Part of a small language model's weights.
Size: 19 layers, vocabulary 8192.
Architecture: RMSNorm before and after each block, rotary positions, biases on query, key and value, capped logits.
MLP neurons of a small language model. Each row is named by its layer, matrix (gate and up: input weights) and neuron, and shows model dimensions 128-255. Each number is 128 + 24 x the weight over its row's rms, rounded and kept within 0 to 255. Numbers have three digits each. A neuron's up and down rows have the sign that makes its largest values positive.
A block is one neuron, or neurons of one layer that tend to fire together. After each block is what it responds to, as a language model described it from the Wikipedia text at the highest values.

L7.gate126:142137118120159157156156149123133074128157133150111143110138101132124138120118097142115112181090127105098161143125140134145166162111156100159123109114115128151091138147093068092148144086117147136128137105092140081104133149145131132109115118160129129130144133094117123174113160094185137105115144092147104118179144134154106138103131134107126116110114119182132135098122137131144126156153
L7.up126:119107100166164132085181135140146086126148165144103125161137118176091162134123075108131169164143171127105170121132096159140164124153136124107127105147122131121109139144079084146160153098129095116103102110116148105176130094130111131122122144161123095148116118132112094104147119096150102130124149118137154127144130159155138124175135094195094172159139155149129165107165124122110150166120
L7.gate391:127141125112101149105152128188085141117128144098122136137094103073144114101163149145140125166162106068104134193118103098138188125089117141105112097147130103115080131120136143134149143122076133120130128134112096124156086155115154138137197148137118137119117099120174137118123134118116103133143135124125145091135120105108154168138112138127162146108130149117115164126119158154137083100164
L7.up391:083119146141133126181074164117121094134116164138113130126095125128124088132144092119110085118100083136119097146166121141089077169194105158085113132126109138093101133101147106126098093090117144167128082107135121113177078132137153129144119131102117104157147148123115199142088124128095105123112111176133136117130150142171115132159158162156113086139148140082092121131155137109146153142118
Description: Year decade digit

L10.gate174:191102137113149094149146139101100122117109099124139131121132144128093101151129098097117138135091088120133111124144136075143141140153109101108118101146172089117108161117084139073120096116163136129170093139109097136109157162113136124104153131142113161122122100089125148120101163120140130094137132131156121131122157116131140138130155141130132121111127147076111145093154088151161110203160
L10.up174:113144129138149142121129140071097178157142107131119130143106145153164116159121125108132098140121152129063097100163147123107132100091108166143126140150173108117142149121098139102120133111134151125121117133115153139100172144113094121112134103142137105127109116104157140122135132169153092126169091137118101130157145138150120096131116140144130115126143143155125108149094137113151133122099
L10.gate195:128169097119108167088142107121113108113100166155099132121144144139149087139150091158134100140136119130130110158114138149132145140078116082104142121093145103116123150143082124125145141120142143122150135133083118140089113150134091119148164147105165113160130130112111143092074113102128128190166162152109160093151154108111106094112141093120108134091081142121128102133156165118132114126135
L10.up195:141121138204082100155138124108109143161090106104138127103158128148137143161093135098093142125125104128108143078137122120109103139116144110152183143133134089163143146113097121148101137142139111136131131119125111118073122139180144124154127131124115146180126114126141160156130151082154103124154133119105101103139182136124147095126130127121159099158143124131115120091141138172153121176179
L10.gate271:110104101095136113110104146105138131103113120142115142119123167133160154165105123141109120121120134164128092104133073101142145131146136141146147125131180079125107102152074131113145140136110127096118118122119125147151118192061151127142091103131125130108105105140161136120078184133178127123147160128127084082169130132101117098119079113136103150117120122110128110156077099150121079106145
L10.up271:097140137127160146146100160076131120126163076176120132115104149128145123139129118155136156113147148113156135110117161131083145113140148132107156093151119150152117146146133158109109124160125094133136128095111111121120136141116134113128155139100111096169118126167160164154132111105137146144121103141118151138193129106160148117118137119131154088204148143104096134146136059125132132119148
L10.gate341:133099136164119138131105147116099130122118136154159139104148154101180152126149145147149166144111125148165130176139119158169125150119130128153112190119140113091100133125112142149116087165127116091158072099118137124093096122095132130142119118142124145127110104084117179131104154138149106150137126059147113153164147099173125166102151165111085089107133139147099131136113106131149130160142
L10.up341:123166103105134123091112164103107140167154125140103131118115120122113174152116076135127129111132125094114130152160137119140102090149132104197099154073121095121095091123125169118152117102110169119090113137094159115154122095137129130129141126148096132117148145123148120123103167150141178146101141121135141093141169143134119142168129126132112103120179145132102133169106143151162138111078
L10.gate489:135152142152104117089154166101132124135099137099133140153133135098126094167156116137124128150144112139108146106092113089094167159120083184168135164140133081195137090138157132107064145144125147132119153149144159146105105168131131147097096137076111153138121112132113173142102174151153126145116143126153135123171108137163113100086101138164120123126118148152135135136172128163134120141146
L10.up489:162152123127120183126104173114108096154146109140119128059162117101155140145160133126111095143122104098145149113106163124121138115063122096119148130116166112170146136147119088128159142128160105159119152120141133104107123166135119108139140138092129119170113133116098136132135142085097132111157112130104101117142101138120140150145147084111146143140145122172131092109174140120115120162144
L10.gate567:133081110151152139091133147078132111110151150109133137126122131116093113159159089166127092137105114120154116107125103098084143122167088179086120115127112135128147121137153101139153095103149171152151078118105086114091126124180122118146114094115119171124167109132118102152120148087128131120138157146169126116123163128147158124147115125104144078177141087104131096136139099114126153120147
L10.up567:086091091142083143125134159146119060126119173153118123146135158136097110154135106126148153124118090133152139090129155087133086111090122146118111141162107177120126133105112166144144111164130078155129124081078122095117132141125131176166128161128146133101124154166161133121149117119118092078110139111111082129147144140145160110177098110109134143142116163146128161166096121162152082134189
L10.gate574:132121119148135112125131132135117159148157099144108128127090192116157138170087096111125086121097142133101120135135110112154115123155123122185111090106117142163102101169129116106115142151142098102133082108081154121126155139101137129159112130135130124189144113094110142167144173120144136153118105130143115107153121145142165160164123108131152145114147143156108157153133088133143154143119
L10.up574:137154144111130192109101103118097129114148153126118143141112139160098086142156130121124134131159116075132072105112184111133122119128147131129091133147107138189124177126140119106091130122129108154100109139146110146162094120142120133143144143131108127156145106133122144113126092157163105122123150153112127089130148122138138111120115132074117146096141148130145116105166121125160149129119
L10.gate583:121098099110108085109097128082115145116131114146129134117137122128128127138140136108128126153126098159128094169138153106143130125104165112136164111090142145154093129152149146093117170145162127136125137136162146108091102132119095134145141109106143154204112125152154130075066100082161152129157167109135130118156171156086146106088144105113168144132105124156108140113169117103117125132140
L10.up583:133098154096098133123067173088108100124170167131124138164095152120106096135192129107110153152111174170117111120133116122112158121111130118101120081125107113136113127162072105128149141145173120118161124150102094116101135118104175146101133158122144089138091162120119145137132158139145109147084117111119133134148103156140115122122127192105132158172180112099135111135143122124149086131133
Description: Digits inside numbers

L8.gate27:116172126199098163118131115081144126105104127108124148088133116101106165148118129137107155081102171139168088127112168185096130137132100125167167138093135099124137155122081121108090159166133175122108087156143124128111137148073156110169138134148146122092141122097131127149133127138179140100111107114136113177134128119163109111164109132147105142134124160171127114122134133123080081134148
L8.up27:115157146135085148107157133079139117111109130128094125124087112135083121126166090135085146107117147118122130118097140152145118134155114146127104167145147093113141102119097133126128148157130113137088074162153132130116122122145139165186133109126116105100111092125121165110149133116116074118103086093161150147158092099127136064125111147140123137124117135183163144122135154115069151110133
L8.gate78:140102149112096127156145157130128162153149129112108129094108087139113134105200134106135083123146127117104088065119136127109142141140142134120080118126128118151132149144139105124161133173101142129176178152123075099094125115163129160116114147109114127149113118089121155146153149115128110144133126114134111093103167131189157097152162091159124131123137198128112145132112101087153149138102
L8.up78:139134116119141136067088149097127136146125136123072135159120136158123097113129133135143157128100083117138140145145107138158128131164116118144164115092110120168106147109090142114110110154086164156136099119086121123163188099141094145102153128155138119121093119108125159091124147110135096126160141132109127113135115099134119105132128112127126187128127100135121119081169170142096130072168
L8.gate120:189117106116122139131101155108185130129121107119080132131131134098111110118126147124158104129116101105125143107119185135115142147157108100131137133173176116168070148153154132140151147142141119114153149139092124104136098168117128162135137108208132108122099085107119146113146141128211092136106137125144129113149143158141135106095083127150147163150161139169105146133089118104117117156127
L8.up120:071180179145159141150141119109124121175138139122182143123160131127134136132142111116093152138132121118167131122129046147120131132083104162161131146128127156143105131089132164127175104157149136121113126140097109134125083100130075136145108142122127118146139175104101172137139172095117178162116087115081101140102127170141125133111139131139115128109134121148115103169103085115130158135135
L8.gate659:104150108160126130117106112097105161122184110143147141152144141149095124105160140157138159122109149123152141125148169106158143134172124116130100139109130168170129110140097172135148118144145123166152123107124104131145110122170137103136138130109143137096174151107132151156131089111094162151150118107103112134143116126161119140130141116167149141139114137116102105112113096164103147100162
L8.up659:099149092097129123106128123176095134095176140153133126158131133113152147174095095140116113165124135109131131136120145154130054130100159125087090164143109104121139112086087162114105077109129123150130137131117123168122135123149156104121136162110135108183138084159127182119107091115078134126101090148114151096122140103135127124125140120151119119149145117119124156112135119118130125130167
Description: Year decade digit

L7.gate215:163129143110100093156131109135085150117118117103126126138103154149108121115154108098102155142128136166097124130159114119142164114128101110142131077128118126135152137129138106118142130131071121139120158141119131104121115151130097113154122164093135106141126109138094118129155139094144177087092125118171107128151117133142101065148159112127136131147108118176100129125128095172141137102174
L7.up215:126184108096147148135149142083150144099171161106124137150150095081112109114107138135116075113126126142086126111133162131153143129158078098096158125105126125097116142122120149149134157130122141173135085142145112109133180132098091130118110095127123121134114128125096123141161148137113103123114110105096097131150135174128150124103136086137138105125119099128089095142093137182118138164137
L7.gate299:150159148129135121137144135147144127062126106145128132131156126144086111116112126123115128113125130102097118130114152136148061149117107104136100066104122184131126126162128130156145165104098163146149167154137095145110118118144124085150117152176087150120127138158116113161160143135115091141120141160148086134113129160109159118106108113099173149133112165072105102164142111112134148083103
L7.up299:159147134153139093104149179083110160082140111130152117131140134098141101131128097083107095155100107129100150138108141126145160109135100141146123111155119158107154111087124118095146201131098169102119146097153144141126142158137097137114095111127099117092142158119156152154170156152152126097099139116121130112117139145144140110089155111138147154136124117111149149114077126145153123148128
Description: Digit 1 in years

L7.gate114:097080114131107158152114159123128153144153092152104138123116098099134088105168123159137089158121115110137139152115112146147106127107099093112149138121119140165100147130127123137112212105173146137134108138124094131143109106147079124143136153163099138117109071097142172147114149103159122158166139151119184103185141096144151124126129143122119123103171132159093090126083124116173170147146
L7.up114:139127096104135096113124098148126138112115133110138128158115112108125105105174122110147118118152119168121150138123115110137129109140124097148121078107113121112182141109135099120117119150150119127167129141134147110143107123108110117118129154087140180117107158127091113099126095149118134169083129129097117119090097119158131138086154140168129155151114167123140104135119155082137106097153
L7.gate252:102138099139142129137102163082135076132176118137144145151104089156098062146137134131133124108136105150129151122130101125126122142130146134124110105146123163152164122115092100077156137124130142153176136128120106118115118109097136125128178147119109163114143175137098197097153137114091113127145109077131191120120113163109181110120146061129131159123125143126136114120127129112113135117121
L7.up252:133151146097166121163103146115140158103118128089132124099143147141151114123137119117140138123098112113129130139082140104086132128119119137133193145080115092142104120147132120138097139108109168112105106111132188092135107106145086134118144146125150104113084096125099151148077159087174140116074136107127144137144134134108120147134138148175123098132119130117130109119133091141151075122119
Description: Digit inside numbers

L10.gate209:107094134133102145111163097171149097141107122108164129153124110137168080125140136125093145114129112195082115083134103107130138153112145144172094128110093146130147086091140153123156157137114122106124138138147132151109151127165143131133147116097134116161157120168134149101130127104134134196135136112166120089164139118174139142150116099115103132164119139145142108138120149114143093113116
L10.up209:113135165146155152112115144146179140089161158165099135154153106139136154152153119119084161133136146211127115132127058138116111158189049156099169133131146109132176172123104117081124149144157106115107116108118141127166138111129099118085124127123127120136133142116109124137134132153179120139121100127103185138101152128124138102108148144066122104118127141118099128142186112151124112129130
L10.gate220:151108140160155121163144129141141139079122128151137144157116132118180121131146141138125110132113139131084140111164172096123131150132136141132146139153109110143133146083121126051149152137110116165144143132085140087128112100130113120134159118100176114155118113102138154108124140143161119095140133158129171153161108172163131113122129128114144147167137157101050117140082110140189075127142
L10.up220:147159113163134112132153147114081156087152136129131119134117099126108125147131169131107081146097150152115123086142138122156135135160158136101104102163118121141130132084156094076105147122140117138141149149117162117128114127142145092127152114092152126154156132143109147113146126133111113117146127154138130145116200144170162121119145103116147129131175135115071109118123067144198079094111
L10.gate261:121121091093136129149130106146157111133121158107183141170138134108159122107130110154113118131113147114130136143163160073120090181105079138122143116108129145108113155114178106170133150095083117136119109123153107143138110166110149166161099132165118142168147152127064161167149106112145126096073128122107130093122130137148109146124141170131103079112128149144111128140138091156138136140133
L10.up261:152113089128077140136114092181158090176127139091075127140177159138121161122160126155114122137131081147154155083115149111139118148156097120104129135126084145112093113144161148138134133128111133152108154121157119146146122119145094121119094160166107163102118136157135132115132134086108137149127165124164119161128164154097123165155146116128122108148114115087098164127087135144089137101103
L10.gate313:132104133162089130118143063137156133127142126108124143151100126163146170088114149140101140111114160115157150116184121110126104135161129093137144125116096136151134102154158192135152127169144147118120140098140090121141114160111122130096098103170142146085142129138129143124097107140099075167093148134111150118176127171152105127127128124124111105165146150081095079111134120142166120131144
L10.up313:136127120156117148129151137140129169127136163134106128163152078155134136102083143141093093149160160119122085125100111116135140132126157111127097119098128110107123135142158176140096109099163133135142112162118118144135144060154128126146140173123162180124129135104141127113130108097137130121107121146164139116150157104167107126123160132101159130107136133102072114079157134149133165171114
L10.gate474:136133105139110132163139119136152152149122122141168135093174127141142124139108114142104159128170113159103154104172174131141130120164106126163134101160164131137096100201166133133125149126128072165151131138131162111074114140126154133166150146130140092198121118147121117101155149122154119157125120110143141158139049100135118123139152137144176123142159113122126153112129130112152147137142
L10.up474:118145155173140128106096152107119166187192122111085130160141096115135151135188095098100136092143144155126113154106105122111162144144095098097129132122142118141135164130110125157132133122158148110137069139153173137154112105125139117166135106139137103113141126123130107143122140139136057149138098132131139104133136135140130160130134131092105108075154111150106108121105150152096055116118
L10.gate553:137136152126151127147132118146104122107119131111130133123118144091153121067117110116128077144128089167099111111120145078127099129114075094159140156117141152151077140153115120105141142150135155112159173147096121113066109164117106139102115117144132109144133144100102157129139161085143100179129153139121138107125144159121137138126117146095104117101111160151115105119115104113121127162143
L10.up553:114164139108164143126151067130120102137152123143145115106125147101116158127130094092159126146152086135123103133120134122118111125122112132098130094148089076160125110140106160164116155146119111135137132121126147108159141153125129109124121111116123095136108118110144111110188124106129112158146129158121139077113116127133127156075133104115140069126133180151139120097135098149158132072166
L10.gate562:143112185114092126127149124148187122103091116152111139119131124103112129067128176155101115123112131114137158120129139112107134135130137140127096139108141136156141118125111088084128137151122127141135126110148105140142147126086096130118113149171109110149138118086081132159085147116130147181121120105146128128113138117117134161132122084135119148165113152136109111121116144135132108161106
L10.up562:117117125100157118120141105118195144095102110153163129115107147165116121111108149138135167143130156143119077095139122144117127150163154089137123127131192132162148158140146114109165128133129152144117129144165105092160156123161114092113104120162154132093136131096131144153117091137142133113078192089096096117111127129098123118109129112145123118143120173129099145121143081153076143099113
L10.gate687:121113153123136099144119171124113141123164147153167143137127148145162125142167158100130132092121125150092079126123114130134133135173093148177144112127108148161124151112139139115143131162088105114144099143123157112117141180095100143110109124141116080095140110124139127121098139100163126135133087149134134121162111138125154110114132155149106177117128163125146134154086168085152106157138
L10.up687:118132107132114134138115121135125138077138185111071132145136146122099134133160116103095140140136095152115140095148096139136139121116094136116130101142104113134156105097113116136123142120088172158130112133173116117138124154123125120096106134171137121132137095143128120123148177097112138123129078147137091062145128138119123121145118144179152106122129107138143159099117116112092104143106
Description: Decimal coordinate digits

L8.gate134:127141133158110136125130148112138149148146164155068140081105154139119109123138126105113107149104107147123093113132108125123184147167134166103160117094095105139106146160111142108163141168120160132120118121095098074138136164124098164129112133176088135158116123123148173099128131112126067118187106093109129106121170106124141110125134117129099129091148131138097168140127115112111143124124
L8.up134:136126120078122097121146148155125134157131141084123135179116103119129128146154124101147164128084159104103129153136120142142183115144117134139088099158117100138134189136160107125122109146162112159173135170107116132157137118102139176094139190093096093168109140147142140106154133140119117130105118168106134141108141116091124088129160124154099193136124147121131124130132136122137139104142
L8.gate161:172138088118148124153135132158131144134150149142128141179091084122167129135118140103149123140124081139128151119158134103172120121119115125085093135068140162128109134169130126136140122112061129148108099120137122147131128116113140106097149148118102161103135167149147139152096110082093154136111153106097157110089139130168148112104146118111134109148124118133100124106146109137121128100186
L8.up161:155126125095091151118138134133104140107166113144138126119127097119140132136119146097121154135130161143119139104143145127135178130179106114113129105121147141120102141151148099161084161094097091143138139141133112161101100128184139123129127140107147142150165117146133104159084148103119135129132169137119132140095119092147190150110157138140138113101148142132099130168154108158144095120160
L8.gate546:129133132142142118136112154094101152163152120116103129123105097105083109146181141114106121131115144149121143078151146094113139152144126149122137133158103099171107136119130097106155109172092143143155129118098102120112099133159106175134151152119119147135077112120149157127150163087110090145149110149128102107172152115145174092116168101141130130103164142147110151108119123088141123157139
L8.up546:135155098111117124115137165123110144157157178171078141123159151121157111144128103142120141155122147096107092136157097119116151124167114121146110117105154086141102160131097129087092127125146127159134114135113110169124162138126141122120111143128093103195118164166136149139136101088110103137134144117111117098137156096147142101128152140117159140109136183162110123124130139122119156104119
L8.gate591:114129144153174110140150126104112167138145120094145144137127139110093137128152104148139116119150115138111168132126115138130138143137138108111124146077074110126140152132119141094153120114080105109128107119137147173138150150112140112093133139165119149114117133095070132092130099089133116126137121091125136160155075120170160097153149077152141121136137152151102161134114150133146127156129
L8.up591:152105117136103151140190121098114117140160145145139122161143111184135125185099118159171162123120139153113108065115154094130183122119138139123101091131121131092143078112139086086091150140103092159075122139139146164135112114137138144131128145126148097110142135101150161138169111132159118094148113134106143128111090091120106170190125086139123179094143084148145155165146134108108113093148
Description: Year decade digit

L8.gate36:100133140130166144104180150116100132087120135151134132134105136096116126137163090135145112142082136158129134103122155112161127148120118170156147152129181103140093121119125162123163131166159098114157118121081111098144147107118158149125142148147130121130107092137105127127120138149188150156178133146113106149131134151145151090130147133128127122136151143119111100146122141154190129151154
L8.up36:085160079155087125119091110135135145150142134123104136132153143118128151075171148148158145083125131109144122180164106104134151107134131131137121135091068116158184160098108171106065151156113133163132120150116141078094077138118126140142133079133140144119133124103136114129101082088089133120134127154092159092136140116144122107152110093166120143168166109122112096109131181178127090108136
L8.gate47:134119126122138135099125143099115156155161125122070121115130126122116152138151115073095103136094125133136139117136124109135149142138119143117126120164123115147097171147109115116125107185123135154142146155122120112143140118137120145125123146122137121153118072159128143136149154120130080140132135148136102078159143085128217076142175135155135137121168177144109138103153147094128124122142
L8.up47:118113116117153108161102178156128146167136195153083147111093136140115123144144143107119117151112128120104105077145106121126176126174135126125135107115108094160119148128121112123151085185099169123154096097125111085111104106127126155100156171167129145149058127124132174091129113081110102164158127136113141126139138118141160125137140139160121148099106135156095131105108099116158142118122
L8.gate365:134145093103105174081066108121132103139152146180146128135134135130114123127145160154141135143154072153165105112151129087120088121124110137159123138117108101131137128164160132154098117119108148146144110113114144119157112169136126130146069150115090076094140139126150130132119142142162133143143140140092153105148119105132166113130116153130082124115117171133158154119089097119151173146126
L8.up365:099133094123114111117068104083134135100156160113141127131123143148128129134164070090183141116124155142154128105173133124095129125132082130144098137156144082120164126149122118118112144116132186143120114107143142137129129132121106139135125156130122093150122149118131144134166129124091120110097188131103112078121124137158145140112117096139112097147143136121140092122127158130121096154122
L8.gate658:092149123090138125127131105132157142168114113143093143140149153127133111122150208080125081121085121140135127119146125105188147129114114136138189106123160151109111129114112126135134129163095115112163110129100120096062078135144159142147140083125068124153112116140097160162127109124132108153127175142071148134152177115133168093151114124105085125159135105140140124103128126156135125134138
L8.up658:111112113120110130104114121105112134164092175137109129124082163118141112155120140097190176107153087143167174136131124126134135168124145119113156107123136124085168151187133151116126138126136083101141127127105175148112099149161114090151137122141115132117168128147102151113131121148105110125136162110152124138123156085107156082175133131133150143128171153110087125124135096103139092135112
Description: Digits inside numbers

L10.gate114:161133125134132157160111144114098115098121121124185143114109098117142103172141141122096128116102107117126136136104191143107116187109141155132130147159117136113152168093154154149147168133131148127138108151126131129074142152125154125147154148126127113147118129125117126111155133141139166140165106091149137173132102146146131172105126122084120149127152119126129112102158123093117151123165
L10.up114:150137068145141154111156154133115146102147101150108132081128072147146119177162132127143169093145105147120142102149114113145139144161125162130203115144111074159134109103123111157104114096146151115154155174140123145131164110144135099134120151116125082111155145116110139149161143166142155122108115118132123086085184099156101082138119126080111154102112139103091130133162130085152128114165
L10.gate235:142134142169148122142121137098098158116152139098114139135129088129121108108161105124131130098132116144127125129139095123132129161112154144133158198096144123149119096120118135151132164178093138147112152091106077120148114165094133145102154120136086129106088133100113149117125114124113163118138137118141134131187133126157155102118144107130161144140077125184142103153106091130154081146108
L10.up235:129101134132101067168118126095099096104112100122131124138135113120103133138119100125059132106098072174121146106175165150100160141137121134103116153170138087122137168118166080139121087133099115108110128119099125150119140136100134120125131156163120154124146148125084115137107115073126116133151133135141127150116103122110147150120106139155121111093099121108101159167125127116167113170166
L10.gate278:130161146123136184121136137122080149085154132143164144086129131088107089111147125079176116101129093123122125113143102128150108139142156169126098132161140134159088144154100125129116146103133130100103160147082139129090154154107136137101152130141131134150126093128114114107112169106123153151131099164091114183134076079102122158089132103136129175148104112123132137158135156105142123141120
L10.up278:107140115121095152119143143119086155112120099158122139169151138104142109128145137121121150117118125087149115130100126105143147153126107162153101175139084133139112122126160168123058106170125177096100127172150102122110123142138107138124139137128082079095129153136121124162134128149180117109108127123116139159102128101120123096156148131144137171094147141128168135091112146105154096069124
L10.gate349:142125047132125091100149140146085146155138097125144135144151083105151122135143095137142068154141080125111092122107107099099177183144160154130123108102105141145156113135152123140144127150157158111129170194086134148138154120151169149127127116160142100137099138152139145183110123135113125151177118108139109087089152104156114145143139138154120117098145157143134100146134103168142132116109
L10.up349:085098116114113105131110104170122142157118125115123132130158136131140092141103153149170122118134130151147091112124132175154171114155186135155079133163165131134120102132120152117123120130159111074129101144130144116146200140108185145120134151166126141108148105140111101096161109127169148128126081096111150141114166104109118124103139126167094193087142118134115157143127142151137096145100
L10.gate590:097152128078155134138119107120183090152120109123107139073117141095128132119119100116090124106155132109106107127141140166077126119118106114169158133138114132102086156179128128148144160150097109158146122135125073113101129120160137098120090113101158103137109118065107172181121111137146132148134112130150132187118101112123150117121135194140116120117127141099097110152143145107129149164143
L10.up590:120115136165140135149138136104049149124124169117082129156130098101132133159133125121101143109157145159120164152135106138126149106155131131117092132152084108114087079135103098125106131137101093103141106120134144071102075120158093141076102125096151135130116158163132145168105105182150137154158150163138101146079136140150116075158117132119148170118115126149134134118135110091123114129124
L10.gate608:122171141149088116189111152148184153091118134133093125155107115121143110142134110132099116135106111174147136131135131156152153146175160124160109135114140141175128100110111110131111110159106148135133128120126154104085099108122147139127135180151116135120100075080128128114154124074131108118187104103131136139121121148159131126067127133151176158102146143123147141096114121086158171130140
L10.up608:099137163134122120133140128162183138138147188151132129096131146126186176126156158145117179126142137079123115148123111137128146145155103117097107114106122108141179159105185103145123118099153056166145089095147149114135121134137170109097122164163111123104127114065120145124172136123092099135137168132130156120157117160137147099099138112161143125133138137105099142131150148126123089141146
L10.gate633:143123132144140192090142157088104176160118133105097117127126129110120136151096103117136113150126164094124126130145160159123113114133155098116138125089113114099116146107150148105117129103129130156176116133165124122115168100142087161183127132150112129175153144179163168110135098099110101137118155111103109085162128140121151119134121142168114116123126128098139118131123100104179158105126
L10.up633:084097100103141177135138122173097134100121131136110129111128155114109107125072127149130204153159101140157154118146160116139088107137143120128156106148119135123114098131163132117143130115126095133150077118137130104145139062119171132125135145145148145128116121149172106100156123121139117135097109121102117099112147150121118124135127119112102162123109090087119118108087108131109140114091
L10.gate693:127144100143178162107164100119118131139106112148163139136118159126119092158129161097100135161176125152135120109143134137136115157130137114158130116095102143116146090148137128130102117105090173155070115150154094134078120132113134136099151114151157130157113115144127126129101138100140127162114125150144125109112146097149110078106106119141112181124133124147061095121154088131113090117155
L10.up693:120138082157126140134135133094119105139164135123224128110110126137061114122099095122104155127141127121195140079165151130116094122139164146155160106127119113085113138129097146173124133166085177129107140147118128119118119121094122150151109129131106122164156188129145137092114163166107147129113133103121114084111142160137162094124141118109097152117178147131102135160127070118117119144129
Description: Year decade digit